MLP neurons of a small language model. Each row is named by its layer, matrix (down: output weights) and neuron, and shows model dimensions 160-255. Each number is 500 + 40 x the weight over its row's rms, rounded and kept within 0 to 999. Numbers have three digits each. A neuron's up and down rows have the sign that makes its largest values positive.
A block is one neuron, or neurons of one layer that tend to fire together. After each block is what it responds to, as a language model described it from the Wikipedia text at the highest values.

L2.down68:467517486521554507598488558478482513505553498488484471539489486505523510494462519502496469464495504512553527574493501486498545525522511550552564507516547486467490493531484557478516496543589521515508480514509476489405501448482557500475528483547486470516556476518508549413440518507553570481
L2.down395:465502433526469491547421523475503486549487549488482514520494475537488558467481515520480520517597520465448438489522451489541503451495549522512474511464515445519468495494538499425510468450513518485446479569456537430511485533471537397459484507482542430486502493482503512537525491494545480484
L2.down496:563543495517482416494466462524520517521430490476456487494533537526523480553521509515419526485515476565553430521549538458487489464507434460413472474436450524498513535492519467504419459524530514461493537500516502596498521502426545482516431556578508469512536513469536491494474526524527421448
L2.down646:480497565486485429547499509379533496513514521532470488480444454503530491450548439500556535514455471490547449490497514527495505528477526532489544493529516513470465577485535520463492482559445479468489566530466446427475537540538480469479502467440591515510470539465513492481496514595530451490
Description: Initial-letter continuations

L3.down2:500493406505552496430563491506512538530493572486437480514549512530494482579500486461514446494428473504431508460469463429475516494495482545487563427428528495455514528459529534476527524477554528546452502485498512452554483473475459578511476515573535489514550527571489534481512485589516431521
Description: Section heading openers

L3.down146:443486525498427575568383449518485490485493538519606527529521492484537515547492459489597532539514507512498519523532503518539527480598510553561488435545406531548512574440452597530499476564568510605434544508541415501509474585494435486549567504506455555517500466554437509490509540521506508504
Description: Award and year tokens

L4.down38:485570486530529452520513545509513435581479473479508496498474477571480492523501522465429462437481541509484523538470507538438618440563517509502540512515544539558450513453591508489522567449514517509502422527464512542539440433512448440507513474468466520503538549504482473458498486463493538507
L4.down46:533520509525458449452535463507485501534547517519471486520430498513491504548462438519478554461509553524547451495451538521391502594546524535509482508468498523466426459484556453522460486491451510516459490494529414516526527518460535493468533512527441472509478516502535504495475529458558491493
L4.down340:528454515513585506451579560498563443531474475514467487422494502540504484557399450508437505475549478449467429488493493573505446519669529462529533521577542440510493534473529510488469469537551471460533483491512471520547537492516479529544518452464471552528494550592492482547499498521482530540
L4.down651:572493465542564535519503464529452526459406542518543581474485453536456504548527421523442489465470542509477488477524570502569475549516471476496467585495560479561558540485557570466460479469528504464518552472484475534524509464500511528538538531458526531514515481556452477536485545555506479462
Description: Wiki section-heading markers

L4.down88:461547501489491544540498455498508525494472545509434534492467497581535435508547505526439504545460549497457432510537487546506563483528488537515493526492444495535499525538490470571582477516608467538526506438499413498460447473509513556453534501466477561561427486534525466460470520474472519546
L4.down219:496450498513508479578480467487486434462423444503507480501530533466577497537446567471493483483431516550518521530485478538506510536507492534508540411494532492482474416471457503512486554479477474458524527507479524463468481534464403539520494550559485421483494555458511476531433528563520480397
L4.down306:484509544490508519547537568483521494512425519510532484485438498473508496458494473532475496524459524469445533464536528549480460485669549508527569494514531526527437409435518453475474442536480486461474469498496494487522476477440485514531436543473490510476511487513465531592553425540519519499
L4.down564:533532527607452482520540515510464541496485530577485522462501472463524444519566436554467592548530530506503543537492510548492515544577473468500593548494545511479485518462531472509516545482541516508519509517573488537547426507425477540466464511507489510513491522459547487541497549600506427509
Description: Mid-word "th" fragments

L2.down54:518484542480462512556530556496551538482487473493509562503519550513526450524486433499513514516448546467538526504478540508507451496534517462491571533489510499462536527479469503558452465466454506523547493462564531474452550453514598561507468457575475519467448496549462500530507552502516446471
L2.down616:469451453482456491557533453481496498466552563476507514499473458490452421462518425539488608476531446451495517543437510526573551481528581517506463471436518483489524553450436523563450455449496515498487514507537533500502553497505482545469521505453554484477469508504483462547543441456537520450
L2.down647:556511558459543435450477462469538550494514538580521464534487561501536455514501518500509520497462535552565621501542473501541489483465482440506535469471471453499549522516520526480518528552512477552541488489495496500486487507480547458456570556478511543445459510556499526430520556474402611443
L2.down684:532477522523487549473527507555542501509529543517517491475516473471450541408520508581543486541530458532512507442504476517509516529481537529527539499502505544468503496465465476479495547513429506402493517497474483490541492479483412495476525446502503521423434532516530499459531515494488461505
Description: Noun-forming suffix endings

L2.down168:501509473429543518499521480458555479529439504460552503567476483519519587481465500489527475519470534532570465482515517502538533435491521468561510545500472471535507525502524418470456516557610499471511542514427472470438462512590494503507438401561521478480463531515410444526500480540518491598
L2.down346:459578460502496444477515504440500514478509460482537472542484544489544531481531529443530512387538444485504548538448602523457466526496544418535477527496509544466512415391495602440480535488421501515445547518519459471473487562503518494562493518510489495502553460466479561497469451510483553452
L2.down422:533515507436443475466513525498481502487480549502590500540499486593505507459537590474503596501528507493474433528544512462514541505462505531493517510455454504501435543544516489438509501499489479517486488455500451498435538529481470506538444450435480488466495527493512520479520510478398548527
L2.down520:431524493470496480467510491479509466553505522462522528561482549532545468581557522472509510488530511534547530445506553503476486445413461409499536470450517540512505467527537524525506584534494532491501457523423502487529463475485481446526554460509529486429498508476527516427489460462436444590
Description: Mid-word fragments and capital I

L4.down58:508520537495516495486419564441440489405559502470454450523520473443501531484496443491567514442514500476467527443477543448509513541489482453482472576532502488513478574431501476476401446534517503527452452542496526446482498470481498507469442455503538479551495492488570541541558485532530510506
L4.down72:523508445553512486465473458562495511456461480499443477528510560535531488470538500543533532539493471489443581470474526553522493426513476512499531492480461537506539475482550482514564518502523473573459473476539551476439497491498503581509443505467543524499473549495528501482547476532510537501
L4.down170:483508516447510480498470441473538449554503513544480521457495478445489440542521462474472504491472563519561470490504576533437521508516502497529449489462448518512480464528497561539423513492513492552570508485464516510475565517596495509422502506508538491448512534472506571464468517446534537518
L4.down516:461471573494502510554540480500517468522478453443502462539561482499533523511549489414489462475520499529504470519467472460467557465481524479458511518512515601503513481512501504544470495540504482569434522580460503538462504518478506534459451440420468505530531534450488533559461443549441501599
Description: Un- word piece

L3.down93:464475475616456568485507487516527497494545499522450522565513444507518476469515460493433461515534514480502477468551529500505532474460504570539491467484456615532540481480479446516426497484465557546538561551523505529499552487464491461508516434493496561508475525536514502418439529484523588420
Description: Word-start fragments

L4.down92:493523472431468462613487452522510426504511530503458525479502530504553458544531572569512480481499441479496415465502503500416594513503548538503484452514430534525501457557600548524559496425515500507525525460443489460486523452532467644509489450461475508528487536548521545449523524542546446446
L4.down447:508556473531455466564451392441456542440448514460486497492494519516499455484457497578491527563484522433485447500483502503452513562469452525557485421570497539536486518581442446496534531456548482500492539507551560503547500522489497485537478496471530473464464427520575513459487539462431489383
L4.down493:539549519503476449510473558502506490460518449469534445546529484488499550535470479533506465538501413534472463550539515478525529485485567525443432503398455532489524453540551489472455491462555507504500556570515395501472508538564525485501532503457445480486477497528473508470540489540506527504
L4.down687:458527528490506515617476539545471509583536462493551415433523491512468506585456510440532448535499390437503555508513435548460513457532553524529538440382470452519479455472523589560465505443494443471463483595556506548515489502516537484532527508543500530482506507521535448500518465527512491488
Description: Punctuation after names

L2.down40:486551505421491536580513540484515476464467469493440471476483510543558508522479500498507505505581512528523519490488596560549488576560525483579476482451462549539499488490438508497416451508487485565537504517474484475473597471520474500551501432452514473546535452498456538517445463450473482483
L2.down230:465564475460501489473472512450475480519534494512493494443497529391534469587530492512498472520505561539469535493550477494485520543494472537487515494500465485565468525513399562539555424500537503520496508472448483557492501528518510451476523484537511515505483518430467548519452488505478416494
L2.down470:496493499496541539498561484477532482497436558541553493617479536493464462513515521482509581477439534544465532463434514507542478441514435489550448458440554474486504572500547520554465479477419541547474513528538515516528531453498499496500492473533519508562531463460499467539490448471487505546
L2.down678:501582476518481571451519562537478475469490471487506472442485470486535488460482412432492584515519488533510517420533513504462503560541517496469520530465513529432504430499538525462473559458439509530461478517509548535538539522457456490524544474557431541482445483471541501547497525513492524415
Description: Split-token fragments

L2.down97:514488490490498497542486472447556480412556483524545481541516502450535457453454545563479511488488516554503544495578436558543476509454459578574467499533484527536483450468485471576501548571508562465506524485575486554584433516463461414524476453510565497451505466483537448493536520546455483451
L2.down153:524502501544458510496504484488535542432458501515483538596549500479516477496528478530470522467556399513519521445451528525536522504525493469536503491500451547537459481420458515531511475529477462566455461479464435472456459492433552483537433486463511541535498577477508516462528503514531488554
L2.down215:556591471562458560552479485479479443490550532420506505523467472527428533458542468516547426493475453463513530506474593478496473456610448500533479490478509511450491467492472498557467499519467523512474444511519560456448443438461502527532457513464533553543449487517482528405518489533492501549
L2.down268:541477492475507526525455499457539507470470465509525471610476556478483431550500474473559509507485501483479550494412516512554496534509541460484505550478484572518506539502525529515528448458503436509523526414476535478461493513559512558509526453495514541505565560498545505481523494470525533494
Description: Openers and word-start fragments

L4.down1:458489497584554439501435411460481429502452502557597486486467446523586472445469538465582470441435452502454460485485445427501548465499488567557496436538488470439483501542431460518530434494536539538525453515481486476489477593471521492434532452481466511508529547548542490467543505521493530499
L4.down48:537575409519480486580560480530495515505481465525458506513471550469541494563493501476533492498523521493573474582465513487569531514512458486504512467511493532469487472441488583561553500458493466466490427483509523488457537464536488513499434467512384477424504527467556537526424513563444462467
L4.down260:510443547540533429483476550496442462506472416419506506482443447478526455468509541525520505560548527529457476438499470496493525551444481503592501518480481521528572515396533437457490475508541550430488545530485458439513551495532481422544423542459487495481522505526512513549481473519494510510
L4.down481:526502489493525546511516464456510511489511549461536549536492481487467434464551468462567499482468507552535498482551425558485554441437564397523485576515511459494424507505464444532509528498578478432511598492527544543482604525480449454476525492517485464447460506561556507499505472455516525451
Description: Mid-name initial continuations

L3.down503:526507472530514512458515544527440408510505491516524487535554481508556493414512510507495435566431498514456466472508456560507590469535600514535477541513455504525482468511443491491522540515475484423453532493570502444419510552526504460497414481556493547490471519533572509543499527477470449483
Description: Mid-word subword fragments

L2.down456:564532533458451527468535466568505485493500533554428532479495494509446501480449483510485460495470489530513486545448568540528432547532509461441500510503431454480541493470534541527480483508516485522574614472486493542512484509468549514522525507498528466515457427493586533447540465575500498537
L2.down611:561470457584522498483537478516478451528514494461466471446537539562497503510453516536446520503541535488466504549447483517516502518605514488485502458466367559476509554480528492452420477521442480532552481551503529439471485524455549421520419526480457581471448490500483516449483503569513516522
L2.down656:601549498551508517478488428533445469525503448429448548529563479529521508545519480547509504516467490541506482510463532526528542494468513474507546506469517532416487459440610519560556549548465451496465470552461511553500507501438491481536456506549529497553544462515521562528446518460527513590
L2.down671:459535464523491507449448525529540530532457540436452535513498442543574554452486490483495500470563449505524541474440486562612506482569539454464510559465544528471493517497559475502541401450539502510511528441440517518500545517481537490477487464565501537449476458499470480435510435501496448490
Description: Section headings and prefixes

L4.down147:482507547475496544457518455525459492484471503493468542485485529499457487505449498548489457574538532512487547496467482482445542510460468504489427475534549564502450498527519509519579488460575479479460460540525485541432540601476484469439572514467502459511488538475604456437414502466461475566
L4.down515:426552478483462570470569500455479417476543522491561512508559497541468510498559430485491490505531483406521440499448487554528488521498516532518423473484561493460496485509518465525523517440505591556451534491554486528448478575513491484496537478489529515568545538515522481483540489449588495502
L4.down547:468519518488508453499488518483485541546598495546500468516514532512519505481441542562498536508459465428510491490480568538576485510496420522437461476479475463585476518535540467524569501522591531443558467539519467479484495524547486496565461544561529523480516463552491544561507529472420487489
L4.down595:452464525491460475480497502509467456569504539460490469516527486526485527501535346490529447503554486539468564463435484475543571487557511561529571592538421499411516444484515507522506512514536478388434504439542477495480538486471542479524473464481472518498533508553528510449451550480486478464
Description: Capital I word-start

L3.down284:574485503518520434473507492455493460452515502446527503514526496523507464519503517532512568557476561507495501481568510465505515602444557542464419465478554450501611432554505482489496523550485473526501482470592454516542570482561502486493464515504458532536517547503526469471565467513568500487
Description: Abbreviation periods after capitals